config.toml
num_attention_heads = 4
num_key_value_heads = 2
learning_rate = 0.00245
train_tokens = 445500000
MLP neurons of a small language model. Each row is named by its layer, matrix (gate and up: input weights; down: output weights) and neuron, and shows model dimensions 32-223. Each number is 500 + 40 x the weight over its row's rms, rounded and kept within 0 to 999. Numbers have three digits each. A neuron's up and down rows have the sign that makes its largest values positive.
Before each neuron's rows, "fires in" lists the words (lower case) most often at its 100 highest values on Wikipedia text that the model never trained on. A number after a token or word is its count.

fires in: "film" 50, "album" 29, "directed" 10, "albums" 4
L2.gate694:489531508508519475509524507456469619511440552482534526527508517553513466563512524532561460502513496518511442530463530493454474498572494483560469484453415501462543507501420520507447510493464519491463501458505544562493529504577573420504521468508489534529491522463539451481530579514513504420507531485427535546524511497529474504488534505490479496514553529583519526449536492543436484485519567400544544435535466548482489499473492502550536524494525454477461473526557539559490414428506487476493491500485446489545492465475471538389455457506510545478400482537500560454515516551538460458
L2.up694:551463488501501447473503554527481494516551443463556520502505526528505560505471481511573504544526495454523482475475529512507425575467515503524448468458489477445561467498539536513527490549516462507535505494523511520521508477516549511502472529533490488477471559396467525506468514491518501513509564490477465484544446515486468476546472476525527542546565516539520493432451502490506434405508453508451544453446595570448462522465451489496496523464546524493497481455567518577439513497521521544383513487399475441485501545451530519484529465543380439561467611497517451419531505500500503489
L2.down694:513498499489489502500526529472471529529576514436561511524466512581508506538505443502506481508516470480506479423515505466521513543543461555531496487519507513451612477451500611461518494503524475519475487519517565520492487493495533504461514491517503542585600496468464473508434591467501508492510500511469463443485481521577493490503508493534484511498557446573503311484426478480490470451510528458452494502441486515522483529502495531511476563440540489438522462472554503471430471452428512442440542459505473500553541491437453548506467469531443512544525528499496519504540551646523469498

fires in: "on" 48, "of" 8
L6.gate187:547454486481494544444580512453511496458478474469494503417517495501457565551523559491488534518565431540467501529519486498504521487462556515506495442468525540463510424575446481469506543515491448497522459479524526447489456538539468441486471464555516411556498568503501453454535478578521482451555430516488486461532536549522461533529567569498433503488516438521530529519546489522507502353527495606473524489516504456471504484517528407463461534523513514501493525596565509491529490558491510502491503445423472492507494482508497426496450547529506522467388546530554452480529532478536490476
L6.up187:533479561513543539485447576533538508515489540477461529504468458535485545424568599546584549414504434539493454468525484516438506461487472496519530500491555461529526518512489546523526500409458518537486492482531501495508531445616525507488517467419504497577545493473504507495563509517540510549565488570531523511464513555497507574536537492463446496536527558564516522462506506482491534480481502509551536453537463487480595466517532467472482504524440516528510532559541502532598456481574473515558566470479597479439526555493506477516461491487461509478478600454458496537439499466447506512
L6.down187:485544535503493477478446535489501512523529563543454498452428509526536535359528486475550466522505474487451526527537500520493482550525557441510519510507468564530477489525532480539541490526442548478430501520536466518580504537475527446474535467522548494520527446491534550530535446508546499411468465519479520531519534460553522424493484494519516540527453535398470721495514521511472504559504534499543466551485536550496530514453557470518488487546532451515521484494502495483501527528546481498553496473473489433491517547532490461538556455460531507516548546455503461469512479531476495467

fires in: "an" 78
L16.gate828:444498485471607454493439526496536425421452505482562510552437543469476556517483449504544463480533485524524468458529570479566466509491515533527454549578582467492523511528487458493415493511508513501450524465577519425483497559506479455496570436404496530493474419495503493516527550461545569566461491519509492500576485469510606549508498407543462446488508490501495529537560560494481456491520510487516502536544521446519479485447521499534466487445484562550574498517505475583450477527472442509515444452456498485501485472471562446562474506469494435507550495500505547385566542464463537566
L16.up828:531602497477403496469434445448455533464525532548485478482540475484575492531516482459463493541530547474549489481507519484477549560486448444540511489539510515512419526456447531565527453498493545514469495492433455541514513492483486465514491558583438482513533513496578450513498486493525458402428533489459474535576525479537552522453510484514484533588512520573527557566546561529472518469475477482464475535495495601475455533528511503445462483503492468506528517509460610467561465470448548499519508479522469500538512561464489506525402474444494508467645497505603505513470433490499562490
L16.down828:476539428509542508523502490470466459414505554452473472485459506529543545580476549501558495517524506473555519484459625514613513539556438466588475499489494458496511490436496511527470525484477520487547499471507572524517488594515523528553530487481465495403459489475550498480503437445533497570468564566468538516504498426474512538521479494510456477581514398519539438534536534477523493505509477489559527500524529548524475511419531489489519427498564521515484528448608583492486460502460482520571438492495479475428510453484584463510507495470459440481476499473496490480516502467514492535

fires in: "after" 28, "during" 20, "following" 17, "of" 13
L8.gate446:499504447472488523520435469475534533486511494449457519535531477544485501503455441475509524503500536511469536538461530513502498465521362435495409463460589564467501492503478498473525443532574424572470555479466527500457499508500497407484465546472455476514486543485470506520519475501450522525502512560503549530454547550488520461472546529407400483542530496479457506587485540518484486446418473492495450474526492498523392539518497490550490519477494507546419496469520409452506531548525502505474505504522489438585493496453466528547526495437515496479417437474446488430443563489466511481
L8.up446:586540607530518525453516390526445502423484406453530515516499508404465523507596476464471534524471471547470488555555538496444517456524520493492545490535503600546515511490470513556500501457568505501557506500527461483496545474508540533543490491482569504465489477514520551482480537570428525498510509536569497526516533564540510529592475519528512554448451485506425480582464496483469483460406554490527467507464503490528461476549524501414463456434498504506456504534513530473450476456491454501523432445423553544480468471466460444528476533476528484530476527438466543500492560536469533488
L8.down446:493505541496518523511525509576534490505470529496532457521491498503506482437562512497565488544458542532441491542567540534508559494516526462422497427566505489546486472564493502527519455452552508448435477441553454501503458533601499484520498479507504585491484523523465499483510515534497439475537529504489490533540526514445422480529484508455443515476511450519539555524466558414494482496414449507525539522503475457428423523488509465537446495487523516514469479509478475508528534463467553528484425479513468506487417482508483462482431536446480524466444513471555404566402537463472510442

fires in: "s" 37, "an" 25, "his" 12, "public" 5
L16.gate524:500469516514598457544460421493468503553436523502491509439483483485493500499455524494516476509456469536529507443467523534537492499395437557518543451499509559535499517529476582569444517514514515445457564422545419450476555555515494492457526512482459503524488533521437489529492536530425525493509482472444406527492444472538510568504486457501512441517563574513537508496509536484518495398535478470543471490512518536500436468441521486417545496568364531514536447557485455510511503503521450536492496544507458522490453537508522464588438472509469492521483439560533517506515531499475514506
L16.up524:557510442429447493524482469479489488478533545505484480473407500437524500500498484463520446538465565421525453539551485471440466495514449509541461501505573476479504450523493530523490388458528473477518486401458561435415472501567484492482510481424455504467542544474508479397578519484554424547422476526448515535477592472482580489459542487496503485497434456494515543478542423530484499481587468496538491409472434488474504485473489499497562491500511522513479481526511568516470481507492570515563480468527474513514497462498438447510444586499481517514643473499504439453529446527485526499
L16.down524:573493499563506499511520442516607520454491505502593578537451497512500553556500499474516484517460499420520487451512468448498501464485461554542518485481549453520568448510529540551519459522480495470571486455484529500445536467578512485464541509505430468497576540477476539544576475451526510554453540490504535467469563491491483475462494520591537503514466475515564531510469475553501527508579468509496432500546583523506494475504542514516504490599481508536387520534548515553486467546460526541536485483538509443482450570554537487500483487543515498465448553510464539547596475524497528480

fires in: "an" 55, "her" 4, "s" 4
L18.gate42:503537584516543511529416399541554515563448490514506530420492432562486514534465531505542504520482485469477441526460523557526532518509492549460453441542565488452533510457478521500445501470483494452455463494515511475479463532572523505485525473525517497481472511541516515550531501542492547530507427526489429491523493481448551528504502507509496457571494550559569460556511508474544500518497516504531600454555519477520484486487518511436540477480521518608479429508520497561530516470515557550417529467465487444503421459480542516528492486468516508476561553460554517485479499528467582523
L18.up42:473526519501456464525460521543551432521483500477493505430477450528517532520479559474484571493531467489484500440508476592555514451440541485544502459523482507465533399525519482490468508439519504577501522456490465551524524529644486508500501530403539481460508473529535457574451468486501509524505468544439459501494505421510608516458481447527537521503506457447512539560500443519534491539544520476539488440500454504547538534548472544522524513424540505494470420502468597440428500511477503496598545479560514456426487586514481526488466512467462468483531479531511484518552520537454550430
L18.down42:450501523514435496496507523503464456479528510516518590549530512498521487414564476531548515578501409505487498525417523514515506464518486551472495487481438482541542493523486410448527523545528513456476527448544536555508525523512407475536541515513512480482600485436478499502477431507495553501484511500520594482510519529496522478498440481513535488503506520474497474579551501485501513475537528476485366454490486449539480503436647464451509576520528559507433546470514594486502490513497508479547450466501560467448436500585496499514529491478454442467540388564486476540502526588536489519

fires in: "of" 85, "from" 8, "in" 4
L6.gate241:467505542535510531527508548517597529506437458479456461482554517514508529548576521557497535474519518439486555498492528492447493470415520443504515417523514440564504513509515469498451611421470538469459463435540468494558558529531542431501526499528431397509478499512448512506517478541532466554460485484452516513485504504508479505480570446436478595502521538525530488493538486550463436390486571586454521414520505514495537450498504477544487519496510526547539480518563555517501522495523484535492523499501501446485489408543553498583450519550484534513437538472508482463512486517469478545
L6.up241:554471572527525529510533497523551498506513512487485532472541562548534515521540530507502500422484509529456546471390435515461501505458513473538497488524483458530463452494486445508528556472427441479443522480530497526542528485496498524546557512521508472552529585530490501542546524481569474531505554450448474480469484460479448543528525525476467552538458481535517485474586497567527449463498509555497603429465470469478544466459463494536440518476533560517499468459564536449567522505534430525495508467440558519411537451492533560562493483512421589493407511520480480493512507490462428513
L6.down241:592467503511501465512529511535483522507492545489565534484433528475484517366514498537530462532496493555502520480467486516550533521536486501517511521525495493437485489492470485514544450596479485545489515517510525493444448471501510494510532501484565517511569527512500563497499509491482497486491519445468460463470497519456529454497438543494475476521477467474517762485514478479582519542462540481532553514444492495489487528452480533475429456485503545490470471497494495436535471444510456523504443496477488478452555521510481507432558463490468495507475493479496449503459461526500465506

fires in: "an" 64, "most" 5
L22.gate50:507502436500476468515467554435516507430484499488560527466456502546500572523595491531501433486543495438505469505464544468567598513503462512531484567407481514529561485469520570486490520534487492522532537493491512490521571478543434481492521483583482523507480518483439586593469496535490510517497547518503431507520510469513524507422521451460543530522468490510534530462517504454538452461511523551463416443525478497455489466530511423459486596511477543504525523425587504578517498474468456528575440531401457515485484482460551490520558483505480483544507530477520474487572510485506564538
L22.up50:459444525468553485545467482547478571527481491416471488384433444452509505501439500492550490492559540464463495515499494577447501508468473469551423502478517469575490507499522520516450489459466471586535530457511463519452527522561449536523514547507458503472504452504559471578465550556534457493503468465437402471496461459486552521578491410526505514490490504536511461523522476496572480461487478516458479506463483577535629537508495472494511474546471440525508531536482492470425557501479471531519559458505474491449550435480480503529482482542521489454496506496501445504495519508564504540
L22.down50:568520517518486501488499483525449502493478504495487486504518492497474567471524414463491453499484581474501590414482461535543518575501483557576448534480564513524547489499471534517490482511514530507504528421543517481426485583456539492516469460531539504529487477471545509548535505572431567544472535492497592464469501514515504506526506466514469397473464481482497508582572472507574497534466488541559316487521456544517519449455571526469429574496508579468482498516502560482487483510520489546538469488505543470466492526499527466560476482515525441571494443512513520501479482541484516513

fires in: "album" 30, "club" 18, "song" 15, "band" 8, "albums" 7, "singer" 6
L2.gate601:423543458487557529586531508441420563588495517537542498512524504530541558468468596474504528464513484505486501481460461520488539513525513472462461528502500476481464530506587466517494565395473464442501513519515535558540550514512532516518511458485494497585476464422461545557548504512483452485503590491455485474476493448611484502490470543483531535503515548566489487536479535492525484515539461417477546545582468520555417520442486506474518503420566473484512518472479522550537468464460546481479446568518457497546522488526511489470531463447503462553433565463501558441485575543525515549
L2.up601:439485487471531519555543492508484476518485473512543509518481508548523545525464562429489571547434517485538518503467461508520498538479492429463449506473503421463538515528507494505543525381451484436492511501527510526534536528503513559461510496475510435538477493446493534550502553539493476483452545406479480486533484495505457459485516521487569524477512563529532476486496584553561531495527509444493551493602554503516464498437478426496444471457527506433500430521522455600542533400480517494451484528517505501550500500506467430455521407512496520579483619491460575489463552558549493530
L2.down601:496536470487529516497550494538397483556528490564551507531466499525496564478466504530492580389515503502468501470502469510540497493502544490528515527498524460506488517462515499514549517489482511517529476549474536507562511492459520523469484519443515564617620540404482560556519492431495463498451498470490456501481515440523510447535483540507518568507414527537494373540414568514541466481536492473458539566559481530516454518438480554496533486467564403491495553475518478471534503448472567467470454500480468495494569462442469520442510481482527496555478594511516529440511539544509505545

fires in: "of" 51, "on" 22, "in" 14, "between" 8
L6.gate812:468450572533537517536486515506467539477453496483537471533523554512479544522562482504452461492613397476460576508519470498488486500474492509573503453452507529454492525505505393509480592485521506466415483543475518511577550509495433445489511534557478492487449543485464496551514444538581495502419447512456487485575507453509528495517548499484495518544550518538475519529514453543520551458553594585534485480490522457401506450514531500483495540499455534451480447478566546515424526479524490522527473488510522395522461507503539514540456464520524478492427545569501399523489554485465472531
L6.up812:521460566517494472431497495480533533532511587460532495465563501515552507521460495507563477484487514497449482547366489500432427433496497436516536493513535519446529486517465491512470533521456454577472440547556485533523468516569499454571520503516440513504487506582500594486537512554542442524514514498491467499438462518497490516459490485562438512455537499574507479466509486555498480491504467491507562469553503461498516525477526473481522544496516521456506527409494471482451438575528501488498514502446503499459498461469479536558498477540442542455412505555504415440448471431425478503
L6.down812:554489524426534514493502515500479585530493577428520487488483538523487566515517514551514529480556457547422504521461497449495473482548478493524510513494528474484455528502470453462569530564477454504499475431472537500466475530468506498482571510521486510519491555446513510568435470474503412463480494442455466501552501511523492519509490506589415504525490501461495621499523489463564576506477516568496544436431518498497478528478454515478509474542508542531468459441462563443499525480545466493490414514518519494443537467478484481516574442572433485527462559558499410483506476586487540473